python train.py --n_layer=22 --d_model=448 --n_head=7 --n_kv_head=7 --head_dim=64 --d_mlp=1216 --vocab_size=2361 --activation="swiglu" --norm="rmsnorm" --norm_place="pre" --norm_eps=1e-06 --positions="rope" --rope_base=10000.0 --rope_fraction=0.25 --qk_norm=false --attn_scale=0.125 --bias="none" --tie_embeddings=false --parallel_block=false --init="orth" --init_std_qkv=0.0335 --init_std_o=0.00504 --init_std_up=0.0335 --init_std_down=0.00504 --optimizer="muon_variant" --lr=0.0111 --lr_mult_o=4.0 --lr_mult_up=1.36 --lr_mult_down=0.7 --lr_head=0.00792 --grad_clip=1.0 --warmup_steps=200 --schedule="wsd" --decay_fraction=0.7 --decay_shape="cos" --final_lr_fraction=0.0 --batch_tokens=131072 --seq_len=1024 --doc_mask=false --train_tokens=784100000 --steps=5983 --dataset="wikipedia_en"
MLP neurons of a small language model. Each row is named by its layer, matrix (gate and up: input weights) and neuron, and shows model dimensions 298-447. Each number is 500 + 50 x the weight over its row's rms, rounded and kept within 0 to 999. Numbers have three digits each. A neuron's up and down rows have the sign that makes its largest values positive.
A block is one neuron, or neurons of one layer that tend to fire together. Before each block is what it responds to, as a language model described it from the Wikipedia text at the highest values.

Word-internal vowel fragments. Short mid-word pieces, mostly e, plus ing or er, inside words split oddly after an initial consonant, e.g. V|e|hicle, G|e|ography, com|ing.
L3.gate32:429450508561518585504582495447543423466491470447553523417477513388540547553468511459610557482502478511412519440486511483546505535494489548544483449548522566492496468503454538504472598518510465490494493439472500543443418459482520505451522598562536422467423581464434462406535441429506533456545484467562488485366473447488548461467479545464460467448504487523547472502472447562436447509451507528528489479499459508410452563573577618510498463517485518442397
L3.up32:598444501523506516461478526465503514463432545518568530515461531434521494528441471464536513502472504528531527551517448413501398484478450507524456422531408378457596477498517570487572438510530506508562474545553596447553541539585497466464597569545459579458592590524450521491402576507462442454435527525420515483471543504585491548559534438476510493528461528582394511428518436577516498500526464494410516500532485502494470464511407529521586440510458508499448
L3.gate35:493524418569584568443429650488439449464414519467513547561436544540537509529496546528474543523473524472486487540518517461517493492507588473632474471557379536582552477573513515490584530453482465449499525562491587449496538463571458613515525486607461487448540502626519461462563533545501590586504513422535532486467566517563502460504538507526594553513513492463481578523511468545439490541488518454520422498500545513422558478489489422488494497473528508517535
L3.up35:505499482539386443495532503548553471514545471521610493381521557450502471486479525464478550501511519442464570549423542567522494534459484443560455472526487573509468489467516455501390556470497458443483481495558399546495480510535470547452514546464459524542559505402414490516507577568479502435524603485536465496539448468532478526580458571453538443336596545438424548497458458486517492514532410499477582544534476474462512500521546530452465573589519464505464
L3.gate753:530497555533476485432457517490530457470441499470468547568396604381469515556523561538449502587463517448487481510507472460478593513443487500495470482525467580465474510431505478536396507417498531520484520486476482571444493495507532404524456575531469448489438538557449548517492422444434449553481457498566439498363442582555513524551416555460493547554456485493555474498479432551598482536489500555452532539571457464542509485468518463432445545560497472406456
L3.up753:491482504552476515490551527552501480501422469485435514509524481499474521469543440518475576525572578431419418521554543530463492478424470530462541440482483527440483457446477556474473633477491489494483553487471505539519565514501439485466366473474499534511544545516486519445516527463527503528470421516543428469495482491552460476529517478470419485562444515549480416410522514509537614461631478456476577432452537565538505350568502517584413444464327452622441
L3.gate895:473442457576492544486493542528509526498506456419510465450477458522426551554456583506429524521526507415501423476542436537474538452526550447570442545507504520519440518527531462409546483540526423540532437499545433506572531486473465609474497557519534544501523374490445494520473567493533498533507501373542428507495422512599547532531528601458519530482463437472499469463425445456664468536481480575466523509494484532536500435546540486587515500502469458540513
L3.up895:497490421488512471472493431491518453544486404422519422476549490508499473554508522550450526543459562442558506486517488552456441507470522519468496507549394451484503535512485522419494429550429456505494420531540449493556489431453509560443511582522539495514476524571546524467582456551545570529487440472580520456479466569676546493504529501396550600482535529511399443498480491457539461524554496503552535536496550527566433438514528548548454470496474485571502

Split-token fragments. Fragments inside split strings: Arabic letters in name glosses, LaTeX ^ superscripts, decimal pieces (.2, .8), and word starts (ob, mov, appro).
L2.gate711:482582515513502503520343589511553540461556490475514528409515521443556554509486523561504471505597535546464506528523550556502417505460533548534573521506544534429497502527461507564419541528564482493473445519508554521457440561549473508442505605460498558550609457481594474453457560454439478494519430508528412521481441518410558477515576488529531481544496510418513598497595522498445416553600547450509593467566469458589457451598468480519542498430469529572449
L2.up711:497577509480472492482386538494522505510574484487540481427476547440614569525463555479485444458547594436515477494495515610591412475447534531495636481529564549402507549539392515528378570509547535419512524539500589524487408455499484531500501536458508522534607497504520414477436509450455489472539506519536416534468388490484522452481561483522449461563493497471465589486519569493434461535553575500515555476472434413647404396618443468508543521469538498585497
L2.gate717:492469450581498565560482471524648499480459633524482577476507525508568483521498444449475491477464548497502505503432507489480522499482554551469513528613427468494585518463415559587554650523416553483531549570500481491454451554481522489471486522544482551516451526473572550447499470466481536415549502543488514516476484486408505411530533574416476511530524450512411546523419523522444510526505509455411517525535527471443457668520478418531444521438527572632443
L2.up717:505502433509496585500424468559546455495412536514488545510438540440529491508493412491558556474441559459545569442430501558485483550456533529459537496587426501530548457417394424567524593490390580534471534544491499492467410502531511563478448516494482488537535564521545584492538502491479527439540448503490509501559555525389443413571505525532558481505538545562444604578450484486479527493476511475483416518542520511500534594540433513515432517425552562585446

Second word piece. The second piece of a word split after its first letter or two, above all "ing" in "Swing" in election result tables, also "record-ing" and "Tingvoll".
L7.gate77:505440529517528570383477624497563545477526530430454546423445525438590517545516440486497474565519463497498578512582487419468534613560523569536454500498536583507532581552510560540432535508571481416544491449570485489478480515483457547442584499431489562569449589469487568560459551431460463447453442390519506464543458439599465451512543462524438498486421439509502498441456507570412526514497360479472511524566532548522409482562465515500488467483563442493525
L7.up77:554408517601446516543451547476489528416569531510531601523441470445522431533505524499461588480516483482522553545539412482487519536445470522605500535480482549506517658511567543509454516532440482482457520440469547535547464458526450535565552491621474511454491455435454473546471586535470506509383424481484452527463518430607476462511541481438434448487590413497634437524511514513474565516527540436506553581468460556567539481498466528574471430448476431500604
L7.gate93:507498443570424614573518478454461508609375457495551495490532504519555480517534580469492482452453503499546493436479545520504421469437527508427548475425490539479477520548462547491600546560519528495500575519520524554446498495534600535477535517550486465628518457462570470551536469438455495574514578518634472469467479476547487522446434543433416524589475454515496485631414375510527493535466489507419553505350403369527556459508502497483476450505438510564511
L7.up93:496479389453537531513484551491468452577519458501490540538464450421465540528504504519448465429420475455424388460494373491528502451484519555501531540499500563464551461497504554539606472512466479492496479520442519510539463517489440516532571507499596475514596458524483603511455444480491441546451506554561508506517491462495494488479504580462503476484532512525436513547566436454492499528474536442512439517537479476525480464453568455492450547523424453574430
L7.gate151:539533520607551496493563487437565501556509419589560518439536400608552468467524513499531565624573439533490484512416506493467500504491424532476515562452490499525525565496427579461539530459478446519536521467631441492483534464453478495420425634528474538488514476485560554458545464562475555421548501504521473519478530470514447544441441538479490430419463561466546508420559583591551530428431542436532449522490497493507484509506435472388471485477455422492463
L7.up151:499526559493498492399518508510570505512496529570517566441473533549543495468464492503448449538382511458508432524491489468408484459465505488497518505529500411537554574593385538502489505517427504510488495327457578416530484565454516541464513518469467615556498631502529462456538459534557495402553557493548445522536441500520488526404556449492440515427496495532525514564567546545538466556542597439391487663557415525447574503446488532586516532494460498471464
L7.gate780:475471508530413543498548430434513454425518429509552530530490570466613420601474513533528441472503539531438546485557440542530507464487520484549467578543491554481508516454433497539533400497434511469532484518527506505522461469482538519552479528492443496539477452532513520500477455466459458463514518480466611572476491510556626504547545508548508475436530534616548485527441511575478513519479484504597527455532481558525578459378471576525559533413527426442428
L7.up780:486511476448457590532482515487521454432502449422554510418486513477469467568542577508446480439407591536431486448576517476567497468438525458548418514563502550525481468458458526581474558465489542485522419513462504550512522478463495561559468551477499448570390547561482509554487403389438538416514507544520530476463531524567561626438454520557527520517535411538569468579428459533488437471551501462552608437441415577605506493494479500458540457417524465506481
L7.gate786:479485561576511512539584470477572504463491426453585579460501444550607511515463462544495427463430453536501389439436399493562555468397554554471528398523596496514411424516407509547533461503482463562400464541442565462603434516389521497525508522535590460458519465621549577532543467480541491545529482507520503460495499543506515545516475502457487569452426521538490486427395493598463454533476503522579509476503560525502530387478598537447514503410467513528518
L7.up786:476478511480485547548465496454560543433426443475562525489447473523504517527566559490489530498415570529486461497503526471476555432502535471536510499557497635516596542467529495542522548553461475575577485527484527440540523600392451564544447538482561526467411470590524423456448385420488526502574415461566546513584489540592431564615431495521483470549436496507447504481464455410546470512462510397590586566548531532492484496434529503541478469502438465522434
L7.gate801:446558472463520520477513459422544479482519516508484462538473544570565549587490510431484507370570544504595494505541476455455460586647485542475531560485475504528552528422534441621470484347510505519476470527521519462488480593588482523449527528439412535581493468449500442488408434483507488498475545469546541557442475419539482552495476439442506488508428499497517526472432528508439524489461545418490417463521462506510513563593582520503580530500441581489498
L7.up801:540422421555505565465609500447422475419370527459549419553459483510489425542549499469619503490434561584546505526453493590476525576539547514457462596520519441529445447512512576495457469474579387591512416506544492490547498546529597526495489509540459555533559486495516512498426436455471490491466516422518590452545470535525542498462463513447514576510496528439484510518501489511429460501546515528508413479525477498512461381500543531507565454544545604526420
L7.gate804:542520476579520572475479503558456505476508501487452566510507490427493509526522527491544424454494516458503457568448455525483492515541540541488452530574561445509431535405503484573583541495484474458423524449502586462530410473527443512541527593458458450522490426565458549524475461588521548425486476416481415472529543469508539433516581496500561461535444486482553531519470478535382435580491542463519546580518500497471500406491526540515546512549523415464512
L7.up804:459596550465485449501588571506514527466548440479588476495385534458514437404530547496491384537523595512460549510516528577454563485499541589452506549482485428457437448525543497552424546493485502492576445568611489532434520491573508513508492551514515583511521482464601574455500432589523422539502523508468544528478474539547568456482399584554516619573542503481508528517543392502426539459487462500534529515565491376543487479567525519536520503520467496557469
L7.gate1029:434560341468506491496518564495502494644475506570517561518477459542535428548637492515557420530558556459453467573459528439533515534520516565443557519526480477494509453485492516425504525459446527378579442489378423559511450541538535432490490471458521512626453484511428543546441579437461486488555507487525510454488547387518496480474510522542636558521512565529461519608497520417502539567509436581456487512493443464525411480502492526468503504488442519574534
L7.up1029:532580441492525487547419527502534545505578639492566506465555476498512493441527467577515498489512552472465577484579549510508418510473532595500494384493450459471507588470502494514551553450436518547532556518478503582527431362526456485411538522406466419446539487466630463436472542493533434528488510435558550442511482487551504455484516512401458505529461534525528487492485465506510542564512507642505495517497434469531467530517568521477497591603463523624529

Table separators and mid-word pieces. Table delimiters (| or ;) right after a total in sports statistics rows, and middle word pieces such as ard, at, os (regard, platoon, composer).
L7.gate59:509428439493465473530631488475524432463536450405564511397638474507520480523449603436568435530475460542471466557551499479569458562545518450407502476490446527470539451520592573462566532411523454455520513570473515490461504436380504490463488548546536472497377469523501455479435554479438529502444523484526586481394481492472494570442456467470526533417522435513506475499490520606482554525557469541539535490473542555508431461459372486579536479524587552476504
L7.up59:488497471492512585576587559489544408516566451472579563598573525474579506495415498579466556513422435548479564480491544443507561619460473444456490503532445487443511434564508577484485626509544512440448525590502516466498408547404479541488521594538490533510382466443459484379480542438442486477424443454493505428431470564467494554498527519493507569544485470532494495614356530608456499476537517400526532443545533484381418465489470479522504582491581566531375
L7.gate170:509502565539494551448467493400493520497490435483513516501479585558526470511491548535541554463486405589560426467474569480566531527601525401504437345522482480575369491561517592450566457343478544584474511556538567501483483471485568561486525549429452419397515511491457519476521541519501562455518459432522597493507413435522424464535566614498485467501503528491516568479467453505508463455506403467482432489516560483537504538527455481501476536572443483507554
L7.up170:480485485575514518487529469415442491430542479524499597482391570480482403474498524551443591505566510511522501446505488424503461513480538503450541454447494415499506557526409563497483365496499436560484420458504535519477518499502477486430475515493527438462455566483478551438451496465515522580511548480427474511510508499622529490493441557521530524507484557504550475471504433477531469515540502472376524427489493506561411558507478498542455554533481518490483
L7.gate206:442499562510523460486504583561489477498490549478501455502563485442525548525567582638500555517445487484426476549517559460414528598497602485497441452502452553487603406565584431466562484496460524504478441529540472491466465468456554321512444521625426515501520459449584433581547534521503497520452413463502459527484510450617542443463517553481513514521402535469539569438435498485501512436476559519459479516500519520467432413438479504526478487534544484572515
L7.up206:396552442493464527561576585552484491514415503521397473473517501424521506476624490583481555638459493494453501546476516475471585506513552493499425493558595518460515436549469486497572490491444507491501499556452568521517460484534463388462413512573520427452513488565524463546484469550463551511494417526521496479516425505534454498441567547509461519468456546398557454510455568566413488527551564504485484559518510555419426519487476467523431480537552471468525
L7.gate231:545520489600539470448540538559560492460485486511520505503522481562450476443522486557469514591483433510469535468566537380447407498416477424519459446516513466525544567433477566622420667459456404431458528459565488507474582548517402407505549483506521535458457523524492556570452521539423424466449408442541493407400502462492477476436521450465518608620532562553509514491439486524496399496475551469494558414512479533422428424432411443520523529416465548428424
L7.up231:534503468535480510541538550577507556500518454572451519540515536544555523511476493462460489532532492491421380520420413460453430405394542509490433525491532449559580438514445522503463528463563447549474411510482485493515442502540557517500496478561536456441491464529614399482524381458490503530485489532556444592603493543400542457418535566567541557492566435473461396504479431406515590449566514520466464580491447495498610460464488471381485455435535468492536
L7.gate343:443552581416465520443528483475538672488563512617447568441502458483560536514459471492537447494504473432519478422455467531498550559481443522468492451451526472400545418538400478509366507434565484556507416569554503526491514468441502463514534469502464455443467516431415560561556504509440414496596478478509533529434492476467467628433471545521443460427413541600584463574458356510518587450476497377535454505496491540495554443498468483439420524487539594435431
L7.up343:567411510505485497543503520511528427427560498405540457449544564599549444542484469600516518541534544532513494511518493555471490371503566441471566554555502486414415500459496463461560555631413452466462567486460458514470524491498492517492499442535479531534390485518521509558426471504583457541572504433573546609540509505505556503517500594536511619529512568505482565467576538478454545556466511495485534498594405512552542471518436544563554500637514497533541
L7.gate516:472514452572512535553552523534589474502451539558470544460542510474574440514479499560495568460514546509515583504560505480560518512488446469487439520470522468433422463577390502544513550541476491491501503546458373483535543461393498514435494515439515526460525516488435555486447541494456505530578510501523472513490474577466531512502564550570532638553561548469488428385411520469518441449440404458441480537554503522496457484407454499478518568458492453514502
L7.up516:468465563446533406487529471504511523493590523499573531436455568469438563498414594466371572497494467485572585498470477439496592496522479457505500499548590471390457501572518546529515508466515482512492480499527476474520546504494540482495511501580519524510490542454608546519425432438385601441593408452482506550502572581461541452447425613450452480527495483561415531500394520533446479438526474514526574508415430555390464443615417540508541498497429471600545
L7.gate698:496454444460531466493495510522553492505447598533418396465482490532436533490446565497482460587502464469538513500532538469684388595507511530556521565477508482530507450517450494589454577402466451513541498465560486534477456452459594405617454427421470495562494479536574496432551497557453586484550507492575477499509413560527518482510474529557497533539529594400478504528454514456372593501519409490457551442451462487559523526553494558553536445502480495453465
L7.up698:498509499510515535467480539570452402453463595440530488521457515526533471421378471513560515496444480601555528542424513520507487542393497538578501480562481500415456527535490475521385497457529478478456512454521534504559485421542502463625514622540496618508434456571517502459594577488452476492483483451553526394531500505482486572422423552469464529455500504460546458515422457552442523525459401403545550507513456475522511442447427567489464444516485426541532
L7.gate965:469494498462558535551584606455491490508541545477448568429432490537581546490469515487537459477456617532456579555580465482450420585527477503451502532468525500500493592539466504517482464553454565412483583436538524564527572481425541470538457525573422546472436457577545533545490508567399528457577546459526494536459485482480596476564474515469549442579401541459516439511436446530531480457541499461546490505474519407488491528590415441461486541489520479514506
L7.up965:541478522531444436516571571518494520538452588607530652535474535568526585449563536477479464484495445389519512482446541510558467472583539509421455416517602377510539544517514582517508535520503589432435519474434482557499519494411551448563463438456419497451543452510483501486528430498550527462506454519504462487509456441509512471573540522513458528470509454459464539525439542507513416561469591413552489550470507453456466485540438454546559521507617431424480

Month names in dates. Month name tokens within full dates, after "In", "on", a day number or table pipes, e.g. "In January 2015", "17 February 1846".
L3.gate312:537473486490484492592517507629457463507444561411481508439509545523508451470584445468615529485531456568617561515497508506502561467502550496417552536490498531506526441409440560495488544473555462519456517531575605574544433450535568464475468449584479452524539454479521489463504555574437525579513479455532445494496558482493440489453531512518511485512409549431480578443509548459516519494505608536436489571585511490454454481514563495489503567568593558454537
L3.up312:497466460466427544512402561513548405433543471489518516557522442583487481465476584506514452440452526521488548416389492516512547540573561541514564449554501507448517489465436471532542408417579549428505551423453454521384547562545539557538474448460517468462530513503466477575497495499482520476487560533497519416347527516508506513569552495399529515465601497440588547670528537549536549473462450462364532489419471508493522578480440518521474470510544420532480
L3.gate623:484477526442459455595595526547528405518489442505569529464454506563529453446491619600506553538431577448509488510402534493482566446440489478422473450471416495557604513561531487470566513527435485552455495469466580529530553545504452445424506510515562586474520561418422441428565527493488537445494451461485485496471490498498509531447580522535545589483464440473556556464593542497537496631465534477523515422449461463515473474511577594523457530462459571455424
L3.up623:464535523473439415538501497617504419574470447526531500512489519551467472416416607595492512497464557486557476434439551500491542461433453477473451445467444493508581478532496494499585530534434470555452466465495569494540587519463480445414521513549510562563466592454482408539606556559446549512537437457521460524439515492470505450432578472565552569554492455500527531482591517446474553627476520527608475509443452441513514482506559557491459535542472553436429
L3.gate752:523424540558485500484544560574448514450441535568578411513545547570395424491549540476487480493454540462564551461425544550478494473438477487454541468551411488440501414493487479502475544514344516527473386531466497473507573533502473469389461459610541565471534478405397392530528523415500517501509498552550588523457455498424452474455440485563483425416456494478469373465587533534525502456629450582482503558443542418513502538461479588468517569525495442482515
L3.up752:458523597554532481501506506567445500495438496414594429514512448560400364448487529459573486528455474492472525453471560587499483571499524538453555499519428451500602584517403465444434523529500411588478435573444487492480498442402490538451525429481566504504542491485520525541514479537515457400532526483513543513476536468419424424504443534558484485373438538480438443399498434495467436515610470475469471531433543490447581481459481382533474441453531492480509
L3.gate836:438538547321432477641510475579464420527497421459487538500496407497437474475466590497523471498540518491577502524484546445485491458495570475529499467413508560519567489487452551477464537453469516446596487451542511445504509546522536448367498419487515527560600529474589413538549538456527443501537490431463451541391545455435466546454558536509517553540538521378512464468538520552422485517462495479557515573494519436463517574446545367548474577515568419521459
L3.up836:543510569328435487602495504503484420548429469483512511546477441491454446476471584546507418525508459420588484505490564459457526468442497483453454529470492510451566435475445536438511520481476447563562470497554530508462514561506516440428478466454543582568610528499604464503531526479473442450512402426423493484377464490465472562499655546451542560514510541407544517532547550557463415462506498440540578525461478429467500472471524423560470585470555457479418

Month names in dates. Month name tokens inside full dates, after a day number, "on", "in" or a table pipe, e.g. 20 November 284, On December 10; faint on stray pieces like "ed".
L2.gate873:583481523519524480423549506492482460485472429584503548507471530556469521513475576542584591487443486482521480517438515476511343445461536490533520567554506438485525484483498586552541531456612518488472496440494534462545454566367467370456528473479563557430480502561500459450448509471484515533513501475506534460558489555504396476408486595434469514446522518530528502506462548344586423605478565392488499453471403474522465505547475590508518502520499494510513
L2.up873:481478490514370497456515529505481515546463561396469440532591562493534468467509520488457493457509556620456544529494510523519493478512478528407467442446443577498527496528561457480528507526451447505523459493483515577451540360558477600487519513464496525510535552506500554539604543472486471407549454510548532531365501504577548509530579478584590582503466493529488484465542478499426531511475389597486506486484456508546466478495524493563466496553563489539516
L2.gate1150:475427516454431500456622492458528598495491506562406547529517505488434400442478553539442451554613431502554578462502592520568537485394534485511442597389483533510535552410466441565585540540485666485522544478529454483388523507485469523441507463467525540605565500438513448521520477474450545487542412496522490569486485498469501527436551566439518575524555472418511523491481520465525480514558518601497569519399475502557531454492531477545477519514549516484383
L2.up1150:465426531445461490535527493454521475557526551489390522496519531502400464454420557503459433536583410518559474535499561595514528527397533457500453627396493559505517509452427461548552510525509635509604507456499426501432563477439497526449532444526522523523521492468539533539511457498475501493481414499521501562480516480444450517450520553522570593527524466446483555449459460504505525519584450576483609541411483528587477391491540479506512533435556471471358

Date pieces and "ec". Fires on a second word piece after a capital D (the ec of Decade, Decca, Decoy), and on month names or commas inside dates before a year (14 January, December 10,).
L7.gate92:573476493439445423438582502511520591589489466506530456464513529527492490540538493566566455540493487595498600519602480466470547456561577493500499477555509409424420491467518484435485515483511483520452484519490541445393454524560430534506514524491587507519486532501482506541537506613480454474492510380446492479510549484484490576486430528505525466528436456521461535425493572492504488521452467543488542480500467528467492412449515502543530488483597384439445
L7.up92:469486562430469508488610555380548442576548520537464456499517472510497481490411438505551488484547530509564422447525475556573483513444540515510482439533489487523438502566469435542576491462570465540408508494419501589493478410433413478446566511445519585492462523511565583515526432447550526431496413524517552519443487494590470514526566539504577534407569532478562492508425516416446508470537528513550454468525458622492535464468499446462499507497495565517488
L7.gate105:483532463460491389568528504550475399549488434463483496450494497513571479484472516606541423418501505463485452531481456468545527471407439437557458449540458493498483491555469462614468578544546512622558460506463546459454409508549559401512538499502519525507503479541548436458553653529465503535524535457591557336517420662522497546494513476485501546425418448438499568480548531501514574614523500437528428536530415525520482490564547424503498502538506594514434
L7.up105:494457461485483521486521495525565454510582496495482544470435560408516529432430540521452552475423553546491481505555488520519468581440493458556555529542471531590472484524486525474495475575557471417490542440486364480526459463424554508503571499474480507474462483422449496440457470423505479349452483495498450423457514581566457523525544529514588531548447516498458569541506549541507490534548508466452408520505526539458522458444492470510506625491504506419608
L7.gate202:542519545526481583573553511529454510637467461474541525383530511451467506554506535558516508549485464514540620536485488556464534451461501374486522474528495474498486433440504475500529518460521556563492485524491487499453449567508519464498534449512441523484536430494486576518488551442587418505479473438528424521408496523546489439536581431473557444472442485540525467572493584547508512435421516386573537521482528462493564568518463466572415507523545521528561
L7.up202:484401520478400526540489431613468499529450534532523506409530573471499479482404492551484451538523491457414468488500449553424532467536530427519549521551563401429478551459473506519490509490496499533443478432499396533557485508435557427515578424478462491512578464413403518523476643470437396514570631464505492522498508502604517550472448378526439503465394486443595526496489561411466474418583528492524453460455522543550478553519488439493511556568533593467477
L7.gate277:499529582515521484490484516429521605480596595466492520424508468560593501516432512531521613497482477557564579503556482463575496496537519432500469516524520479461450499472552463408454391497573505565484462483552568533494570551412490484507474465344534506429495482502393596454559618444490555477558518446322508384518446542481467482591574512550512508458510567441511521443477520548541502392513584440506482459491448551511503479439440440483481535541549500422482
L7.up277:494604459465475578460510517542498540481483554483470521567493490490397493485452491594540495432574472528518524472443552565467476611527527503565477535543575514431487498543454436555498514452423468426499477472378521518542525450495442521512504579562451540478483506442481501530452456436478410504527478564515525467410545581570499491527589432486525517499457475427554547514530449465475518482445511543471543532410567465419554539543511491518508502565531508528542
L7.gate313:485505530466543500545540591484483498564469413480526517412549569477500440528390451539424498533568529502509505483586419493513572519465548430504480503510468482441534435491472528498581543517466486416516510458606464481508487482459534453469561537565555419503481507519534492491595387555412553474473458594511505459506454526482484572508483532519576537455538494568516485567500481513575489600483471490455621484488530593450521472501617550503539659485394470473396
L7.up313:549505586521491460497507540575517411531425471564414392566409391449496551493488538443460504555516443531502439484513485544462473448562474501470497507568539418512489513491384471449567507428560495446548552485487532540524516533457507483448543446505514479491476452451590437495408399550522463537481484499419470447457408556509532523531422561449554481498523550537552425520528615506577437430576511436443468488427583554478598490520515475516526511387544465500527
L7.gate672:442536456442550541447516524495567426489638546504491417511495524446485491451483441491569430501421560413483447554444586530382478539483576525475496616521374607486632558516524564471574503400485450495519455396551389503512565520515557556482561481458514487512531527534380485510534484414466488562494532472569523468538550516496419560459643533511472542637416480483590461490437546567509538465550560530579436555527466581517413398411544515471520583531496525471490
L7.up672:562526596489538494493487456492465399536492405411425564530586520458518441547590481523464502384543520422460493479525494523404557511523640526441450543457472532511526464534465557486552449505504447501472411559507406609494470511497538494494450571544502540486500537504495528507545529493485525501554427526480495477524424535471380406445507546598562503490458519554512530472426475481322486492560574414443572530547509412562412400516518518482470551479499476445525
L7.gate720:433509534536492452523488536587505489516532554598491482507502463429466503373472565492475449534546546584387479476505556491482556428502517644522436503507509537410530493600495555495470496466520550516414485396564461480489602602434581366471526475515487482512505439481428464456586463555539476565537546494512534561516473555490469517461549551481617590469470557592509512466360486534519498565502540511501521543434511503391476511482504581482456534444437483478514
L7.up720:437591613434552499519440440586436488486483440507466502476402438582494425504570474477539522501548535603568533545456540489570609452543502441448492458448366552452551522577414478481489400548470498501565470528501525421493431516496581498476453519558517552425489494515444558530547387570556484499457514479410495447562474554393545480468423461486505483439407590561483540502534583476539500523452505515554475541507542545499556505370478471497510505416516631467477
L7.gate742:517603548477570567533517474528472383667537548554553529567472544528471571546399449527463551476550563456520451571454536457506515443536472569617512540393448509496524378476439508507494558485523545481494409489453447499425459487505491494487477482470523531496416503498538462504459496442532471477503480516402494527446505467489461521464509431503563542536434477408460470496506604494467446513440475493540542480543558548520404532486475449484386475423450493552470
L7.up742:497447453483501529509512526521445505587475458486476468545521501499539407471520524411608546503486417491532579525489349446523519512484513443502492539441561576516472569482529499461541483503553532533415482462659571456499491523525567487467485458500535521581517511456539442496538465417516572515505499450465564531413489542478515450494474617505556468522456398512514467515458487508674514488508554483509536390446515571567519500442531475410449593523557514428488

"-ing" word endings. The "-ing" suffix completing a split verb stem in participles and gerunds, e.g. go-ing, mov-ing, lead-ing, becom-ing; rarely other endings like -ed.
L2.gate70:482470540474462413583476460546452611542529470569582496421492470595431507545473483604479490578525476478460558466493557523535515454582467483535556524435645542484485500515429520441469511515651451468519525357509491545581420567477487481439374512468485507603542511477508480461489487500537448588438541519526487454564451504444578510466571478521498500490546479544552483499475445546433413572618509592529564546549532478503449514417542495469521576441448390487479
L2.up70:567528504481494459498536435578391625501549477499483519425561538539416558471506494527484500419528500472476586528501561582547408403502474517501617527559565580502498474476423411506418446538528444484496502496433490480540526637443479484460445515438477470488443509517521508494592525468445552494449517514507483493582509464443561489478449474473439529513446500524490545459497431472438456514509424533489636496535531551570343522505526519442483525496511346423458
L2.gate229:493505493557467507490433474507496471535497457426534549503405459561451600545536540500607504522608507377523583538502487513479493505510498483486533559528462411451494501459453593486409511466488510532460519540489519626469442609443498457487498535561584487533483498484544481449521512449507570576513508430573551516466484540465502504530575479472528520546421527553532562479494500502506505479549488447506504444573447391389601537569517656526517584473467478540423
L2.up229:525472481483475451514570509511506576494544423559603474446529580500492506444511511557539534589443450506486504414508527527504537475436474506460441440538463533489526544500515470479354451499452505581509435475497544482549468510466487594485503474494489428616550514608558410543560499522498555476472491455457505421490504499449602493564535514519509485449531461549553435492477442571547499476494559451516611488542487562417466554525506627494438650494515438436510

Split-word continuations and table pipes. Second word piece following a short opening fragment, e.g. coun+s(el), C+s(aba), cle+ar, se+ven; also pipe separators after numbers in tables.
L3.gate100:488495498549585530481555580528490512518518518503437528511504444537525547539534486421528491557424595462436379475488522508450541494614539546513484571458540574621495549473462502518583499447464554602571385468466478389496503579558569497492539537494495413489477405517512447554474522565504486529494469404478491559476520463393530528487581469487492503566522377455512466436471540470481490542482548441421505468574495515512468546490468530487477620501498604507448
L3.up100:476544588580614496474551529540444558507559453550486527489482446542540529405487570410557554507506546478475413476435498483498566473579541519557538595502578471602508546492518510461510455514465537570495405456455506351570512502509532526494509500533468460523535408549493488475520494549460508487523495425491480577477576464405560537455439456454469490606497426436508433497474576535433432481466524504501458515468442510619495497466509506484520531508568504524494
L3.gate376:405590366446529527520503502399578570389487441475533434480459525479417579533499585523400561457405498483488501516506444471502513500475551474447390502445491551528533545469517563462540559441467470508514566500549503508486575546456508460512553505525524526518390449530546481518527427524568526537497537486497506483496489595442574486508653538527541490498489563516492519485505461526426521506411565531473454519567490462418420605563421613505513564432498518464450
L3.up376:577527542525472519566606498489487591513483470487505428554490490380524576498458496535384521568434471460568537484489464537470505564501534520542467561540528448507567547454481529467448548525482594544485467505494496522485476585416434458584472451582601491409450485474482598470567523543424494440570532482415482478445502534526623536560478442478546467509502500494532590521481562536487489497504498424426515518504536440423571610509553488515412420533459514477404
L3.gate760:528476415523532516467448488486492441464456515525572453505516436490567491549473489605513506521460412513529489610504600495547552527448533489458613525534467416456475514495558490558365529551440375380537401499460557487571445543505574456499432558565585544489478447523495537503559564458457570459471566415502460493494473561467581472585490484521571498524596552503569483552522526622530471531419622569458497457454536474383374504465421578577514482499476503548472
L3.up760:429519359506505586501575466530509470444466459484485433510464461452555364503425530534518520589497482536525537521488529557558527489496505495515495476618537466478513474483555563558517503480531467479568517451578610580562495502481600454571451523537534438533446558451487507446617610508438583496476442444536558527460393535498502506522507487420448490549463473419515496573444529526522515527455641563500427456512525468427541472523395465472492521432505495526475
L3.gate1090:502535463481512527418537487498476611527534513520522511529501482421486451518420504503575455515394481574548482496394537500502477523487573488517533477522522470504593607448506506439541453537416456400484576508463531522548516491480482592598430532535563602508455490543417479530577469452480515470424485559455577427380515412504522557545541434490574496469437484522475443528463585429485573557537482586456514544449524472503490440505484511582504510561595508571474
L3.up1090:454490479410481527461514477418518612434408594492513479440400526418536473553509451502506500546427485477494450494449498455423492487493458470440438549444525444509614643435563512507487556495399506471481560588409517541491480549451472542542421508518612585587375475539450418482491472452465422500502538565468602529428500411457544478568510539520588446487478552509529521418520563368508503622497524534529509515499573524492495539542442518507456478484441495512427